config.yaml
norm: "rmsnorm"
rope_fraction: 1.0
attn_scale: 0.125
bias: "none"
tie_word_embeddings: true
init_std_down: 0.011
optimizer: "muon_variant"
batch_tokens: 65536
MLP neurons of a small language model. Each row is named by its layer, matrix (down: output weights) and neuron, and shows model dimensions 240-303. Each number is 128 + 32 x the weight over its row's rms, rounded and kept within 0 to 255.
A block is one neuron, or neurons of one layer that tend to fire together. After each block is what it responds to, as a language model described it from the Wikipedia text at the highest values.

L14.down747 [147 162 178 150 135 151 162 128 127  91 167 163 185 149 128 148 174 108 133 164 151 116 116 112  66 119 108 133 127 137 115  64 115 138  53 129 130 130 117 152 114 106 126 157 128 189  84 149  96 137 154 165 148 101 142  56 116 108 105 116 185 129 127 185]
L14.down1224 [131 127 160  95 175  96  99 117  91  57 147 114 135 130 136  96 121 202 121  85 113 161 115 124 125 104  97 164 157  87 116  94 124 162  93 168 158 129 134  63 180 143 123 109 104  82 140 151  92 133  85 133 143 151 107 150 108 110 141 154 138 129 107  89]
L14.down1250 [111  95 132 109  85 137 147 109 184 127 130 179 142  69 142 108 111 173  49 117 163 121 129 150 166  90 114  94 148 184 144 101 142  97 143 133 196 112 120 110 165 141  84 147 160 151 125 152 204 102  86 126 126  88 151 109 173 143 126 146 139 120 133 178]
L14.down1460 [137  75 117 168 146 156  72  87 152  65 149 119 117 128 102 132  94  94 125 149 124 114 129  91 144  73 162  65 102 141 145  84 178 155 175 128 134 112 143 135 144 138  94  83  71 160 134 182 148 179 110 126  78 157 159 110 153 131 137 191 174 184  92 154]
Description: Mid-name syllable pieces. Word pieces inside personal names, mostly the second syllable of Chinese given names (Jin in Xi Jinping, Ying in Sun Yingsha) or other foreign names.

L12.down129 [ 92  67  94 122 195 135 129 151 113  98 112 120  68  98 166  75  49 163 100 100 103 117 117 109 133 111  73 145 131 129 134 114 173 119 179 144 149 157 132 114 155 145 134 140  97 164 234 135 135 129 106 133  98 101 141 162 126 131 137 112  50 115 100 132]
L12.down247 [180 142  70 127 119  55 118  81 143 101 144 211 147 140 107 126  70 142 121 110 117 134  91 163 163 107 109 148 141 136 124  95 113 184 123 112 160 100 129  57 119 128 154 194 125 102 157 140 123 198 153 164 184  80 111  94 104 119 127  85  89 155 110 121]
Description: Surname first pieces. First word-piece of a surname or name right after a given name or in comma lists, e.g. Wil(cox), Ish(ido), Cl(ooney), also place names.

L14.down151 [156 105  97 148 115 192 162 172  85 119 146  91 175 165 127  83 124 149 132 138 158 119 149 154 184 157 162 136 106 124 147 115 164 152 138 158 142  94 154 118 187 191 129 145 133 107 145 136 118 129  95 102 114 110 158 151 128 127 124 179 197 138 157 156]
L14.down769 [163 138 136 107 107  54 122 195 102  94 171 139 147 146 160  68 225  76 160 181 142 184 162  89 149  94  80 155  91 107 103  59 133 149 110 189  22 126 160 112  50 138 131 149 153 148 127 132 180 137 111  84  98 142 162 119  97 145  99  98 116 147 113 145]
L14.down1038 [160  93 112 115 150  59 122 130 143 101 181 121 145 153  97  95 131 136 121 124 151 127 104 167 108 115 136 108 145 160 139 126 147 143 203 199 128  85 106  88 186 122  93 133 105 150  94 114 111 179 101  96 137 137 153 129 100 154 112  96 104 126 104 167]
L14.down1103 [172 132  94  96 161 116 112  67 118 171 174 176 165 159  94 152 151 156 142 114 112  51 144 137 179 132 151 164  99 156  87 138 147  61 114 129  78  87  90 102 134 170  70 176 148 153 103 151 175 160 144 108 107 151  78 121 169 124 158 109 113 113 105 147]
Description: Word-initial fragments. Opening subword pieces of longer words split into several tokens, often repeating a word from earlier in the passage, such as cataly(st), committe(e), regul(ators), swit(ches).

L12.down122 [149 127 139 129 112 171 152 146 168 113 116 141  68 154 192 222  99 130 112 131 174 104 153 134 112 132 114  97 112 130 140 163 128 129 164 156 125 113  77 104  94  94 162 106 149 147 108 152 155 144 133 141 128 179 131 146 120 177 125 141 154 205  93 134]
L12.down1354 [136 202 207 135 108 124 134 116 138 132 173 172  67 152 149 126 119  87 111 117 162  85 184 143 136 155 117 159 136 124 118 147 151  76 145  98  62 130 120 145 125  93 111 142 103  68 126 112 137  49 143 144 152  77 161 108 161 180 166 124 113 155 135 139]
Description: Post-name parenthetical or location. An opening parenthesis or "in" right after an article subject's name or a place/building noun, e.g. Wang Guangyi (, Stadium in, State highway in.

L3.down10 [122 146 110 122 152 104 158 145 151 102 138 122  78 125  99 156 184 121  93  94 140 128  96  80  66 150 114 113 132  98  96 130 151 105 158 102 166 137  94 158 126 111 108  98  96 100  46 146 108 178 196  80 102  92 109 156  99 129 124 143 173 107  72 128]
L3.down197 [132 192 110  91 138 170 153 197 181 138 146  83 193 140 132 121 152 118 113 121 164  88 118 136  45 125  99 119 158 118 150 152 109 155 189 133 124 122 130  94 122 109  96 160 153 163  51 172 102 110 103 108 114 180 111 141 151 141  79 154 126  95 133 125]
L3.down199 [108 112  98 129 134 144 217  74  94 142 124 119 124 115 137 169 148 130  99 139 120 133 139 152 117  94  87 146 136  91 187  99 102 127 157  93 152 137 112 205 173 111 122 103  96 132 110 140 156 101 133  68 133 133 119 118 171 119 163 155 166 159 149 138]
L3.down569 [ 86 175 110 186 106 149 142 101  89 186 156 128  89  78 200 176 100 145 141  82 150 144 166 172 135 166 114 182 132  95 110 120 180  92 113 141 119 138 123 129 109 175 189  95 150 108 123 136 154 123 218 104 131 134 121 154 189 183 154  87 127 104  89 145]
L3.down654 [140 177 114 147 154  91 152 121  72 115 111 171 108 140 153 125 184 153 126 104 161  87 149 107 174 162 169  89 143 167  89 168 148  97  95  91  53  96 166 179 136 112  87 130 115 132  75 160 160 118  92 129 117 146 137  99  92 186 150 116 154 113 104  88]
L3.down929 [150 109  58 122 142 159 161 130 216 158 136 131  97  61 111  92 175 188 132 158  84 108 151 126 122 123 148  99 121 125  76 116 175 148 150  79  95 108  93  99 123 132 195 146  86 101 101 112 116 109 103  73 160 136 117 122 110 101 125 161 132 128 131 177]
L3.down1241 [ 88 163 140  86 170 121 158 166 150 159 121 105 119 130 234 168 119 115 121 127 157 109 163 116 102 134 169  85 162  77 100 145 149 157  81 156 111 173 151  80 200  79 158 111 138 135  93 119 169  64 135 103  92 126 101 158 128  98 132  99 167 145 114 117]
L3.down1483 [165 156 138 137 162 179 119 205 156 148 142 111 104 107 140 174 147  70  88 125  74 166 158 128 113 130 129  86 133 149 109  89 154 145 146  98 206 153  86 136 130  89 140 145 123 184 156 111  90  63 162 103 142 130 130 194 130 120 107 124 150 156  86 157]
Description: Name-start word fragments. First sub-word piece of an uncommon proper name still incomplete, e.g. Dougl(ass), Forb(es), Nich(olls), plus CJK characters inside names like 鈴木 達.

L3.down58 [108 134 158  99  10 174 149 146 154  81  81 103 102  92 138 149  92 144 169 169 116 147 199 152 197 119 126 107 100 140 101 165  81  74 111 154 100 122  81  98 142 129 136 151 145 131  99 110  91 111 110 123 161 138 151 188 136 145 118 106 211 120 144 139]
L3.down777 [ 86 166 193 131 121 132 127  65 103 112 107  97 172  92 158 159 143 134  50 112 143 193 117 120  76 176 150 157 160 134 168  73 151 150 151 173  91 108  87 112 142  85 120 163 125 118 108 162 154 139 117 102 128 105 106 115 143 166 168  70  78 151 208  97]
L3.down923 [158  91  98 165 146 114 116 100 145 165 141  86 144 189 102  86 153 118 162  87 141 165 112 131 192  66  58 128 101  49 122 164  78 110 154  99  79  98 166 106  99  94 180 129 155 110 145 169 105 167 102 155 130 143 123 116  96 148  88 171  88 153  92 118]
L3.down1344 [103 134 128 170 150 108 135  96 152 121 163 142  69 134 183 199 115  79 120  95 114 122 141 121 158 144 129 160 155  64  96 100 110 101 155  82  90 123  85  97 117 136  77  73 120 123  68 150 127 103 125 139 185  77 125 131 162 105 108 140 135 172  80 100]
L3.down1355 [161 133 182  99 131 105  92  89  56 113 152 141 129 161 164 139 120 160 148  95 155 109  96  88  80 174  68 156  95 113 134  88 100 106 100 109 105  51 149 158  61 115 128 130 155 134  95 134  90 198 146 155 108 148  66 135 148 155 110  83 110 158  88 124]
L3.down1446 [ 99 128 131 102 165 114 206 130 112  89 201  82 131 135 119 112 131  81 154 149  51 114 167 145 116 106 114 181 125 127  69 151 139 138 115  92  81 171 160 133 113 104 145 159 152 174  90 153 137 127 138  97 165  98 128  92 153 138  42 111 145 155 126  22]
L3.down1541 [118 111 196 208 127 208 201 104  70 126  84 143 132  67 128  78  61 149 127  91 132 144 132 144  94 144 144 108 138 170 149 107 121 100 123 140 145 107 168  76 103  96 176  91 128 138 125 149 127 113 134 131 161 166 101  85 195 131 188 112 144 113 111 102]
L3.down1589 [139 131 188  90 120 139  40 161 186 205 171 148 178 171  93 153 112 114 145  93 117 107 196 165 157 129 142  77 141 169 125 123 110 128 146 106 116 118 133 122 162 182 125 140 170 152 130 110 162  77 133 154 119 169 141 185  84 167 110  97 148 156 111 155]
Description: Table cell abbreviations. Short capitalized tokens, often abbreviations, opening a table cell or list item in sports and broadcast data, e.g. BBC, TV, NBC, AT.

L14.down943 [125 178 119 101 129 126 147 105 147 131  79 125 153 111 114  73 104 152 180 181 148 126 110  58 166 140  75 119 159  62  91 119  89 104  84 126 115 146  58 161 148 113 115 116 134 164  93 114  98  81 125 142 177 110 115  96 119 188 129 151 158 110  67 157]
L14.down1282 [193 166 156 126 132 146  78  89 100  92 134 182 133 106 139 152 127 138 166 100 127  77 158 195 155 108 146 121 121 115 136 157 188  96 141  95 134  99 142 156 161 102 129 172 130 112 157 117  77 130  97 167 188 141 110 154 115 125  72 124  89 129  82 133]
L14.down1336 [ 94 159 128 151 162 111 193 196 194 105 140 194  96 140 117 155 147 125 187 171 193 124 112 135 112  99  33 169 111 154 128 133 160 142 102 121 136 132  97 135 137 113 126  79  63 112 124  73 132 126 133 176  88 173 114 131 133 113  90 159 107 174  95 115]
L14.down1393 [180 120 157 122  84 132 158  94 136 124 101  77 140 165 166 126 144 255 109 120 129 162 123 108  69 146 176 126 132  30 121 113 103  66  62 166 126 133 102  81 131 141 113 139 117 137 167 154 160  74 116 166  77 124 140 111 131  97 132 161 151 108 154 150]
Description: Proper-name first words. First word of capitalized proper names, mostly city names starting a team, school or event name, often in table cells, such as Washington, Portland, Boston.

L3.down5 [111 190 172 155 164 126 155 175 120 104 134 101 198  76 199 121 129 166  73 114 107 120 185 107 169 149 136 142 130 116 135 123 202  49 162 121 148 132 162 149 142 108 127 124 114  97 102 125 128  75 131 157 105  52 106 122  45 120 127  94 109 173 113  96]
L3.down9 [150 111 100 123 149 128  75 132 136  77 169 159 120 111 169 123 136 110 136 108 116  79 106  81 114  89 113 108 133 198 110 146  87 164 159 193 126 172 116 202 175 101  71  97 116 103  50 165  90 102 127  85  60 164 137 134 107 111 155 146 104 111 148 116]
L3.down364 [ 86 129 168 139 154 182 128 103  64  74 152 126  88 104 140 119  84 153 127 157 116 140 103 169 125 130 177  96 145 133 130 146 114 111 127 103 113 153  97 105 163  85  93 150 127 163 133 154 150  91 114 129 106 112 111 145 117  96 179 136 145  79 121 124]
L3.down396 [102 229 151 111 116 133 143 117  69 150 120 181 111 151 181 159 142 158 122 157 127 130 165 106 109 151 110 128 169 139  65 133 140 136 112 120 146 131  93  94 148 136 120  78  97 165  88 125 167 114 113  92 110  66 166 127 167 132 137 166 156 122 135  93]
L3.down1087 [115 111 177 133 119 117 181 115 135 153 128 153 143 147 151 136 154 138 128 173 165 152 141 132 142  97 106 113 151  87 179  98 158 150 151 113 145 163 127 125 172 142 231 131 180 131 142  98 133 109 123 130 145 140 154 105 151 134 106 129 106 144 156 104]
L3.down1242 [ 52 125 119 180  83 131 130 126 119  93 111 122 138  94 168 126 117 129  78 123  94 129 124 113 187 150 156 182 135 114 135 174 126  76 153 122 127 119  81 131 122 190 142 138 163 198 161  95 133 111 150 134 136  38  66 153  91 169 122 131 112 136 160 192]
L3.down1265 [ 73 125 138 137 130 167 117  94 122 128 118  72 118 128 137 198 163 151 103 138 119  94 148  75  71  91 116 174 151 113 141 141 142 109  81  98 183 129 112  85  83  94 122  77 130 110 129 151 129 169 112 109 131 115 118  82 102 132 194 127 189 116 143 100]
L3.down1481 [ 98 118 144 134 154 126 138  70 155 129 131 112 133 103 164 162 120 122 137  64 105 113 106 108 100 147 142 126 122 134  87 143 131 153  79  91 109  59 110 124 109 157 140 137 101 162 130 130 155  88 157 128 126 126 165  93 103 123 163  84 135 198  93 125]
Description: Foreign-name gloss openers. Tokens inside or right after romanized foreign names, especially a parenthesis fused with a CJK byte before a native-script gloss (Suzuki (木), Liu Wei, Liga IV).